From a checkpoint of a small transformer trained on Wikipedia: width 192, a variant of Adam for these matrices.
MLP neurons of a small language model. Each row is named by its layer, matrix (up: input weights; down: output weights) and neuron, and shows model dimensions 0-127. Each number is 128 + 32 x the weight over its row's rms, rounded and kept within 0 to 255.
After each neuron's rows, "fires after" lists the tokens most often just before its 100 highest values on Wikipedia text that the model never trained on. A number after a token or word is its count.

L4.up376 [121 151 177 158  97  94  90 166 150  88 169 138 179 145  91  96 130 130 149  95 135 144  92  92 126 132  52 131 128 150 106 170  85 172 120 162 105  91 151 164 151  86  94 141  82 101 157  95 146 136 155  67 182  69 102 137 116 159 198 155 115 146 144 204 115 122  94 119 111  93  68 119  61  87 158 118 183  73  69 163 162 148 160 104 205 178 132 136  26 136 109 107 165 143 130 157 155 125 166 149 109 122 149  49 104 139 152 126 163 144 102 108 119 144 139  92 148 121 180  87  93 140 108 109 155 130  70 128]
L4.down376 [170 120 179 157 108 144 109 136 110 175  87 133 101 171 186 122  67 135 154 137  71 124 120 148  91 159 105  99  99 138 118 100 146 102  87 128  81 118 129  31  94 142 124 164 166 167  79 138 171 130  93 108 126  86 142 149 110  98  76 114 138 128  90  97 172 115 123 113 134 115 239 106  95 136  80  89 137 138  97 176 104 132 139 138 137 127 127 146 150 186 153 151 144  91 153 110  71 119 153 175 158 184 142 149 168 169 120 127 126  48 111 148 160 161 125 127 170 113 130 117  92 186 151 145 145 119 157 152]
fires after: " " 26, " the" 12, " V" 9, " of" 4, " an" 4

L4.up563 [111 149 185 109 183 105 107 156 121 167 158 123 112  63 123 154 107 173 137  93  79 106  87  91 104 130 116  72  99 135 160 189  99 138 156 141 144 112 154 124  97 150 204 128  61 101  85 151 154 124 169  85 120  75 133 135  97 178 128  94 118  95 192 139 139 148 177  77  89 140 144  88 151 153 163 161 128 125  95 129 143 125  98 139 103 145 118 122 144 192 204 116 117  86 161 140  75 124  79 146 121 135  99  62 144 104 194 171 157 114  85 121 160  75 107 119 135 130 147 150  94  95 183  75  76 125  87 131]
L4.down563 [134 116 112 118 150 143 101 101 112 102 140 130  97  93 246 163 177 132 102  81 162 111 125 142 102 108 126 164 100 108 122 113 153 102  61 126 102 121  79 148  85 145  83 156 131 101 132 127 166 169  62 148  93 124 133 110 133 167 144 105 222 139  92  71 145 129 133 153 128 100 174 137 108  99 132 111 141 156 156  97 112  96 115 151 129 145 169 142 151  98  88 148 132 180 158 145 130 150  95 157 137  71 104 120 123 161  81 174 136 140 196 147 117  63 101  84 119 206 155  79 174 149 131 175 151  53 127 126]
fires after: "t" 13, "g" 9, "it" 9, " Art" 9, "l" 8, "r" 8

L4.up436 [138 112 115 159 180  76 112 107 131 121 101 104 114  79  64 125 141 210  88  89 179 129 134 161 116  75  57 139 147 124  93  94 168 128 196 137  95 121 159 111 160 162 108 171 139 156 124  97 156 134 166 165 160 130 137  64 172 141 122 152 107 140 136 105 105 118 153 134  69 118  98 139 115  71  78  76 145 131  87 136 156 166 163 145 165 156 154  76 101 164 143 168 141  87 113 199 100 143 127 117 125 119 114  87 159 108 113 122 133 123 135  77 122  75 196 173 119 131  78 148 112 148 179 137 133 163 103 128]
L4.down436 [ 96 145 107 114 171 130 141 119  91 168 130 115 143 115  90  77 105 137 156 162 182 203 142 121 138 142 140 117 184  64  61 173 130 112 118 145 163 110 166 127 132 134 114 150 151 160 137 115 131 168  88 120 174 144 175 125 111 176 127  59 120 128 142  79 132 159 101 107 161 147 133 158 216  90 172 153 139 113 169 116 119 133  90 126 121 145  91 118 149 135 146 124 118  73  77 134  96 129  85 122 153 138 183 119 135  57 124 103 181  52 149 100 156 112 155 129 141 148  72  91  91 134 102 115 112 122 103  98]
fires after: " " 44, " and" 11, "I" 9, " be" 8, " con" 8, " un" 4

L6.up349 [175 112  78 111 167 116  82 118 126 131 115 114 145  97 102 163 139 146 137 127 119 166 141  95 130 165  99 136 136 134  89 148  97 136  92  70 113 102 149  75 132 140  99 107 116 109 160 106 154  85 118  92 161 147 135  88 130 104  92 115 117 150 109 100  76 120 137 118 133 144 111 140 119 159 136 170  92  89 137 179 191 124 139 133 103 173 106 133 122 145 176  82  96 197 136 141 132 154 139 198 170 199  85  86 176 106 142 118 156 154  86 119 115 122  90 134 129 131 137 109 108 124 147  67 163 159 121 181]
L6.down349 [183 198 150 123 129 174  96 172 149 167 118 147 110 136 141 130 125 116 108  88 142  83 173 131  71 141 115  96 119  52 155 165  87 118 140 143 118 130 136 147 110 108 130  67 119 144 122 192 157  77 147 150 142 122 115 110 101 127 133 143  94 161  98  72 141  88 142 128  78 100 106 119 128 144  79 107 150 117 100 125 149 113 157 136 107  91 148 133 151 171 204 124 155 182 103 119 147 130 132 134  72 171  35 123 155 142 125 138 124 136 121 165 114 100 133 193 125 145  95 145 174 146 143 132 157  62  61 115]
fires after: " O" 19, " f" 11, " E" 8, "ate" 6, " re" 6, "-" 5

L4.up616 [147 192 109 156 138 100 117 138 134 124 127  39 157 122 127 151 141 152  82 144 105 133 120 169 144 137 134 128 106 116 145 134  99 198 132 166 168 105 167 171 145  75 154 152 142 129 140  97  82 113 173 107  89  98 165 157  94 140 121 171 151  50 195 145 187 157  76  62 167 144 148 105 144 124 138 110 159 102 146  97 122 163 132 127 141  95 112  89 103 110  98 112 124  93  91 127 187 132 113 129 120 141 139  58 129  79 173 146 183 158 162 146 168  60 183 125 115 106 108 116 118  93 144 140 158  94 119 121]
L4.down616 [117  74 117 142 117  99  94 180 136 142 158 112 171 123 202 119 111 122 185  95 145 101 114 125  94 133  69 195  99 153 173 135  91 133  96 125 128 135 161 106  95  75  53 113 143 102 152 127 125 185 138 153 114 108 142 132 138 117 110 125 160 142 141 107 115 149 151 150 101  97 126 147 160  68 129 165 147 135 104  51 117 159 156 158 102 119 146 113 155 145 117 141 129 131 122 140 159  80  76 173 150  92 132 128 158  63  65 163 128 102 118 172  98 117 237 207 155 126 117 113 123  89  71 142 103 169 113 144]
fires after: "\n" 22, "==" 17, " the" 15, " The" 10, "===" 7, "s" 6

L6.up375 [130 154 160 125 167 133 180 158  91 173 150 137 116 130 113 123  51 160 134 135  59 101 160 103 150 134 115 129 141 150 165 160 122 170 122 146 123 128 103  92 166  99 165 147 129 147 128 132  74 104 167  36 150 162  99 160  84 194 150  91 146  66 146 135 128 108 113 113 133 138  98 134 168 229 174 111 156 151  94 106 102 162  72  44 168 146 190  52 132  93 122 166 120  96 107 168  90 138 120 131 106 111 144 168 112  59 144 126 145 136  98 111 139 127 142 123 101  88  96 159 147 109 115 144 155 141 139 138]
L6.down375 [ 60  90 131 134 162  71 101 182 148 147 102 123 111  69 163 143 166 101  98 127 137  82 134 180 108 155 113  66 129 122 170 154 119  75 107 122 111  82 104 176 110 137 135 102  95  38 125 192 128 126 118 135 116  81  96 132  96 125 101 165 112 122  86 107 112 129 157 159  96  94 169 138 109 167 108 131 132 177 144 154 169  89 144 120 115  66 184 114 138 142 111 139 158  99 115 116 102  81 139  84 153 165 121  55 142 125 152 151 144 125 140 170 147 116 120  90  64 165 203 108 149 143 159 179 131 154  70 126]
fires after: "il" 19, "ri" 17, "li" 11, " Li" 5, "lo" 5

L4.up521 [134 120 212 126 112  56 166 144 124 124 140  56  76 152 124 174 124 104 136 153 133  86 129 148 186  66 127 137 132  88  97 118  96 103 150 164 158  56 132 128 132 122 201 102  97 131 161 115 116 101 129 120 151 137 132 117 138  44 129 117 150 174 107 163 130 128 125  96 100 148 112  89  65 117 165 141 111 106 146 133 130 112 176 127 108  68 147 117  89 129 131 147 142 117   9 105  68 160 208 166 137 158 140 118 122 137 100  62 155 175 125 126 135 149 131 107 143 150  92 112 108 113 114 157 168 133 153 136]
L4.down521 [113 100  89 140 153 103 102  95 130 143 202 112  78  79  88  98 173 170 143 148  81 176  91  76 145 171 114 142 152  91 171 120 107 167 101 148 141 148 157 107 120 114 168 182 105 126 136 135  66 126  47 177 168  78 148 182  88 120 210 100 132 147 131  98  89 104 113  83 124 131 112  98 138 145 129 104 156 109  46 155 152 128 193 103 106  99 144 131 141 129 143  92 110 142  99 149 152 115 217 132 142  94 115 132 160  85 140  58 120 146  82 135 122 159  64 133 185 162 106 113  91 112 104 102 133 110 137 115]
fires after: "ar" 24, "-" 8, "er" 5, "am" 5, "d" 5, " Car" 4

L4.up440 [148 137 156 160  64 147  85 155 146 159 175 125 108 158 111 161 168 151 106 128 117 124 147  82 131 139  98 125 131 107 168 129  63 144 135 113 123 113 129 182 140 146  79 108 121  77  91 146 144  80 163 112 136 142 160 136 122 120 165 151 118 144  97  94 112  72  58 152  69 161  98  91 132 177 148 103 138  67 105 109 132 156 148 110 137 187 134 103 105 163 112 136 144  99  99 132 159 133 145 126  65 116 125  66 170 109  83 148 172 145  99 110 129 117 177  91 157 169 112  90  82 123 160  64 132  93  69  52]
L4.down440 [141 141 135  74 158 139 118 133 121 106 119 188 168  82 137 127  93 144 164 116 157 151 118 160 155 126 108 130 139 125 207  71  90 124  99 118 127 198 110  74  86 144 204 140 151  89  98  73 168 141 114 151 134 173 179 156 159 128  70 183 122  99  92  67 175 142 170 101 113  81 134  93  93 135 134 112 151 162 117  81 110 127  64  81 108 101 127 168 141 179 112 118 121 115 100  80 162 145 146 136 151 215 125  97 118 134 156 131 135 100 185 160  93 162 118 157 120 115 131 187  57 120 104 150 162 126 113 183]
fires after: " the" 59

L4.up600 [150 161 198 145 136  64 104 138 130 181 178 110 165 107 124 102 150 183 210 114 171 144 167  80 133  97 110 174  68 112  69 200 162 167 107 112  86 122  91 113 154 154 166 139 163  93 133  92 125 121 113  99  87 137 182 117 118 112 131 141 145 136 130 108  84 155  69  85 118 168  96 124 155 162  96 124 133  98  92 118 166 139 115 130 181 113 154 115  95 150 102 158 133  98 103 216 123 129 131 142 135 152 129 185 104 126 113  93 187 207 107 112 126 156  91 117 116 116 149 119 103 127  74  85  55 141 110 178]
L4.down600 [142 105 144 114 148 194 155 115 123 124 153 179 161 183  10 137 134  53 111 167 150 112 103 110  89 105 117 143 125 156 158 148 138 160 106 112 131 110 170 138 171 168 171 143 127 138 129 118 109  83 136 128 153  71 180 161  99 141 134 122 154 100 116 157 143 119  57  83 140 121 157  81 136 150 115 104 133 168  88 120  79 121 132  95  95  99 127 139 132 105 120  90 115 111 113 169 174 149 131 133 124  78 120  81  89 160 128 106 159 118  94  95 120 139 118  79 121 123 111 102  69  80  94 131 101 146 143 110]
fires after: "y" 22, "op" 9, "qua" 8, "ub" 6, " Bu" 6, "T" 6

L4.up131 [ 71 172 106 146 104  94 169 169 110 119 134 143 118 133  68 145 135 133 119 113 104 126 154 110 113 186  99  95 158 174 146  81 192  95 128 130  76 140 154 105 122 121 163 185 128 144 172 112  96 110 193 113 159 157 125 112 107 161  92 142 189  96 191 126 146 112 140 117 146  87  91 165 138 148 167 141 123 156 116  88 155 181 108  88 126 115 172 174  68 111 154 151  82 108 158 110 107 101 125 160 102 161 150  54  95  86 151 149 113 112  43 116 143 125  94 138 106 149 120 135 135 126 127 126 127 162 129  81]
L4.down131 [145 127 145  76 134 195 141 148 147 115 137 123 120 161 125  95 141 152 180 157 110  95 126 161 129  96  91 198 116 150  90 163 109 146 123 127 188  85 141 122 158 147 135 140  74 171 206 165  85  71 117 138 119  89  73  55 125 138 128 173  80 133 156 115  83  69 106 103 198  84 133 100 154 124 110 133  93 117 134 101  86 119 108 166 184 121  92  85 109 118 179 139  87 128 138 150  82 161 108 163  89 130  93 150 100 143 155 132 112  94 167  98 145 121 159 100 202 128 134  52 146 156  96 133 165 145 124 201]
fires after: " se" 16, " pro" 15, " co" 11, " he" 7, " He" 5, " h" 5

L6.up619 [181 165 151  61 101  74 103 132 126 183  95 139 184  80 115 170 145 164 144  87 103 177 149  87 120 152 126 127 106 168 144 201  95 148 165 164 111  95 113 105 148 158 127 141  80 138 126  95 121  90 121 132 137 122  69  74 156 135 190 111 195 115 178  96 223  99 162  35 136  79 136  70  99 146 107 150  82 147 112 155 106 114 129 151  96 117 137  61  97  95 180 127  95 136 121 110 115 144 117 144 149 123 156 111 188 114 152 123  93 141 139  77 125 133  58 102 156 117 113  84 106 123 106  84 116 110 120 141]
L6.down619 [113 142 158 120 157 165 147 123 171  74 121 163 107 148 102 107 147  96  86 132 177 123 170 118 115 177 172 120 141 148  66 144 140 130 157 113  93 134 134  64  89 139 117  62 109 174 109 186 108  82 124 135  84 121  93 146 126  78 118 110  85 107 106  85  91  91 106 142 111 164 201 108 130 153 184 159 166 157  86 110 147 118 125  82 176 176 164  58  95 146 134  38 145 120 140 129 111 114  78 132 110 161 142 113  93 158 120 141 129 124 193 129 144 114 128  77  99 169 177  93 141 152 149 142 147 124  96 125]
fires after: " f" 30, " F" 10, " " 8, " W" 6, "ed" 6, " War" 4

L4.up494 [ 74 145 154  90 128  61  98 167 187 179  81 146 121  89 116 159 141 141  52 108 119 169 107 113 119 131 162 143 118  76 158 172 140 105  76 114 153 144  70 136 136 135 132 135  73 144  76 122 118 129 104 112 133 160 207  74 105 140 188 105 142 114  92 177 131 111 121  93  96  86 126 118 104 146 122 214 119 128  87 136 126 160 131 126 149 106 137 103  78  81 187 141 162  68 106 123  74 162 123 180 139 160 177 131 113 139  94 175 160 107 125 143 139  96  99 120 114 122 155  70 146  90 117 147 102 176 134 145]
L4.down494 [102 147 130 159 139 101 136 171 122 163 168 145 101 140 123 157 132 100 159  82 101 130  83 150 134 115  67  80 139  53  89  83 136  73  93 145  98 137 105 133 152  79 209 116 138  81 126 196 140 108 186 148 148 164  98 103 111 158  71  94 145 147 134 145  68 129 134 152 121 132 153 133 172  49 177 131 177 122  99 170 124 124  40 147  87 114 183 123 144  66 161 160 177 107 102  99 148 107 133 123 169 132 145 140 143 147  86 145  92 122  80  98 114 212 157 134 135 139 164 162 101 138 139  99 177 136 133 126]
fires after: " A" 15, "j" 11, "A" 10, "E" 8, "W" 6

L4.up631 [ 92 141 106 120 144  90 140 140 116 154  97  77 110  74 125 125 152 117 122 100 106  43 156 107 172 148 142 165  94 176  96 119 148 156 168  68 144  91 107 112 113 168 127 120 137  98 141 105 106 146 142 109  86 174 140 101 158 145 103 188 205  95 186  89 173  94 134 121 121 124 136  70 134 194 128 100 105 159 143 111 164 161 158 130  92  76 120 178 152 108  84  59  88  65 114  73 132 163 208 121 145 186 170 139 151 164 135 119 172 143 153 129 131 117 113 130 164 114 118 143 102 132 102 156 159 108  81 114]
L4.down631 [107 129  82 113 190 131 140  69 116  86 176 171  93 227  45 134 132 125 168 130 141 174 157 125 137 138 130 102 109 129 117 148 126 161 123 141 127 109 140 117  99 132  93 112 161  93  86 174 172  98 160 130 150 120 130 102 109 120 116 135 144 187 156 106  97 120 206 126 160 117 129 138 108 146 120 143 145 140 104 177 136 161 119 106 135  69 131 124 114 146 150 104 111  97 132 150 149 127 121  89 157 131  73 174 116  81  22  79 145  65 159 124 120 135 102 179 133 103 196 120 109 112 117 105 123  67  61 156]
fires after: "." 93

L4.up698 [135 125 161 182 139 133  61 101 129 148 179  70 147 143  99 135 112 107 146 117  71 164 144  63 127 146 123 103 126 132 138 147 149  85 128 128  87  59 126 187  98 141 200 138 158  75 124  75  85 129 165  78 133 139 171 127 140 114 109 107 153 118 120 104 128 146 172 122  90 132  96  84 158 103  96 164 125  92  87 172 151 116 107  59 191  94 153 124 145 120  91 141 157 140  94 104 155  93 181 153 115 199 130 168 215  89 130 136 134 135  75  93 209 179 159 136 104 139 105 199  71 131 118 109 142 183  84  76]
L4.down698 [165 143 153  68 154  57 170 150 120 187 130 110 149 121  67  67 124  91 159 166 128 157 110 161 160 155  92  49  77 131 129 149 157 156 125 132  86 157  54 120 158 138 138 147 105  71 146 137 148 156 154 137 135 131 125 118 135 106 171 115 151  90 147 122 133 139 173 141 147 179 103 164 165 135 116 178  76 156  94 133 134 145 146 161  99 162 100  49 157 133 107 106 128  77 155 134  49 138 191 146 123 104 162 133  59 141 118  96 121 102 142  63 140 101 142 147 103 142 159 169 148 150 120 120  95 148 117 136]
fires after: "li" 15, "il" 9, "ul" 8, "im" 8, "ri" 7, "ir" 6

L4.up324 [128 144 135 119  82 142 137 205 113 137 180  63  72 221 121 150 174 121 127 123 137 129 117 126 180 117 158 113  90 116  56 100 176 112 110 156 115 120 144 102 159 152 137 109 188 173 118 135 130 134 109 113 115 122  99  77  89  83  98 130 170 163 159  98 110 130 131 150  79 111 128 115 105 152 176 106 152 124 189  80 155 119 155 174 128 106 128 158  91 134 138 104 161  77 107  94 138 138 130 153 138 139 205 130 151  93 104 107 138  99 148  48 142 103 134  98 150 143 132 129 109 161 157 108 144 173  99 123]
L4.down324 [179 150  95 161 134 114 160  96  94 133 132  85 152 135  93  59 122 142 108  95 139 122 135 113 124 129 144 111 177 140 166 111  93 157 199 149 116 167 118 125 130  70 123 103  73 135 103 114  94 113  98 124  34 145 156 115 192 178 138 135 162 132 126 143 117 127 132 145 125 135 106 128 141 130  94 104 124 135  91 139  96 136  92  99 141 176 147  79  85  98 155  89 143 129 129 136  93 175 163 140 105 115 162 171  57 131 165 139 122 179 145 200 161 100 145 171  97 173 118 157 109 114 118  90 106  34 111 152]
fires after: "an" 42, "." 19, "ba" 7, "ar" 5, " The" 5, "unt" 4

L4.up674 [134 139 164 159  44 124 154 111 137 170  93 132 131 146 120 122 107 171  89 129 160 142 212 107 129 128 124 140 132 176 173 126 125 140 114 111 189  82 159 152 105 147 119 167  77 156 101 115 117 137  87 148 139 140 170 129 125 129 144  98 115 162 114 153 191 181 160 105 135 125 110 130  99 113  53 181 167 134 160 131 158 112 142 143 207  86  91  55  81 158 161 133  96 147 131 156 114 102  92 131 149 142 136 121 114  87 172 127 147 118  27 144 137 129 123 109  69 142 132 155  96  95  88 132 155 156  84 116]
L4.down674 [107 113  41 144 144 154 128 119  75  96 110  65 147  85  83 182 101  88 102  94 138 129 171 169  91 148 124  89  79 155  87 177 110 185 115 151 126 130 167  85  98 156  93 156 108 114 144 106 132 130 110 109 141 131 188 117 122 152 189 124 172 136 130 176 152  99  99  96 168 104 167  97  91 117 116 180 159 180 117 171 150 120  86 101 136 131 121 137 122  70  91 111 155 165  98 116 158 190  96  74 172 126  54 164 142 155 102 100 105 126 165 168 137 147 143 147 145 128 104 180  95 171 107 127 118 169 108  99]
fires after: " O" 17, "hi" 13, "E" 11, "W" 7, " W" 7, " E" 6

L4.up689 [112 100 151 195 112 115 116  89 123 153 122 143 152 161  85 109  78 105 114 110 119  77 151  69 131  80  97 149 140 139 165 128 107 159 108  52 131  97 111 141 105 126 147 161  86 124 156 124 100 118 105 127 162 110 130 155 145  78 136 133 124  94 137 160 127 136 165 131  83 145 165 113 117 124 167 119 158 127 133 139 154 190 107 130 221 156 118 126 100 143 115 131 126 125 106 170 112 117 167 172 125 100 138 146 103 152 181 157 125 154 128 104 185 122 114 100  50 130 112 113 122 141  36 139 151 118 111 175]
L4.down689 [162 168 125 118 158  54 169 147 159 120  86 121  60 144 117 116 156 110  97 137 104 117 121 182 100 118  85 100 125 146 139 153 149  97 130  65  96 132 127 126 134 111 138 179 156 120  75 188 158 185 136 137 144 107  85 168 119  97 135 184 158 173 145 126 180  80 206 148  95 141 116 115 104 144 148 162 132  88 191 153 113 140 140 150  84 138 192 104  99 128  65 131 142  90 160 156 139 189 153 118 140 121 144 113 107  93  97 157 107  69 172  99 120  88 175 117 104 140 116  91  86 141 129 125 132 130 153 131]
fires after: " con" 19, "Release" 11, " Ad" 9, "id" 8, " G" 6, " " 6

L4.up673 [124 109 109 137 164 128  83 201 129 112 134 131 125  95  90 159  74 164 133 142 116  99 195  58 140 117 126 137  97 180 143 149 142 173 163  89 154  90 166 101  85 198 134 181 158 115 107  86 153  46 100 124 159  35 161 114  92 127 121 134 145  60 154 168 123 118 106 106 140 123 120  54 102 195  71 135 185  57 136 115 140 153 137  98 145 116  85  81 126 129 130 125 109 107 149 157 123 147 177 128 102 131 134  98 156  86 106 167 128 147 135 164 129 115 116 111 137  72 163 147 140  97 128 100  73  94 122 144]
L4.down673 [ 67 116  80 162 109 116 162 135  61 100  89 139 113 173  48 153 126  92 132 114 127 116 131 129 109 154  93 163 124 134 108  70 135 121 148 172 183 122 105 104 122 166 165 152 146 170 129  35  68 104 128 189  89 108 141  49 159 174 100 152 148 113 126 123 141 118 107 179 208  86 135 103 118  72 104 150 100 179 135 183 120 186 154  74 102 115 147 152 162 130 134 167 123 196 154 154  78 106 146 130  74 133 103 107 144 152 148 113 174 113 144  76 102  93 122 132 111  78 144 146 177 175 146 102 120 100 139 120]
fires after: " the" 41, "ous" 5, "ate" 5, " and" 4

L4.up412 [153 106 125 185 187 100 130 121 112  89 168  97 163 182  96 130  55 127  84 100 197 101 118 134 125  87  47 135  90 139 139 133 108 135  93 166  92 113 158 126 112  89 175 158 175  86 117 176  93 124 193 159 150 100 143 134 141 159 167 129 174 165 152 146 165 150 193 122 160 154  27  69 154 101 109 134 143  56  60 160 151 129 104 135 113 116  77 160 121 115 139 131 131 124  84 177  99 105 142 152 114 131 158 145 156 132 152 117 128 185 103  93 151 135 155 135 110 145 102  81  99 102  92  86 126 100 103 109]
L4.down412 [137 145 126 121 127 155 132 129 170 108  82 165 123 122 156 110 135 125  99 154 131 117 124 131 179 120 104 145 141  97 149 170  82 134  88 106  72 114 116 148 161  94 130 171  93 150 114 171 127 142 113 140 167  91  93 171 127  90 140  96 168 147  96  75 109 179 160 163 168 114 161 143 153 146  81 153 149 106 103 184 111  97  90 169  92  97 125  73 121  48 120 107 167  95 124 161 162 147 120 108 155  64 136 111  45 114  88 120  98 119  35 157 134 138 138 136 144 174 155 115 158  96 108 133  79 178  91  96]
fires after: " " 27, " con" 11, " sub" 9, "op" 8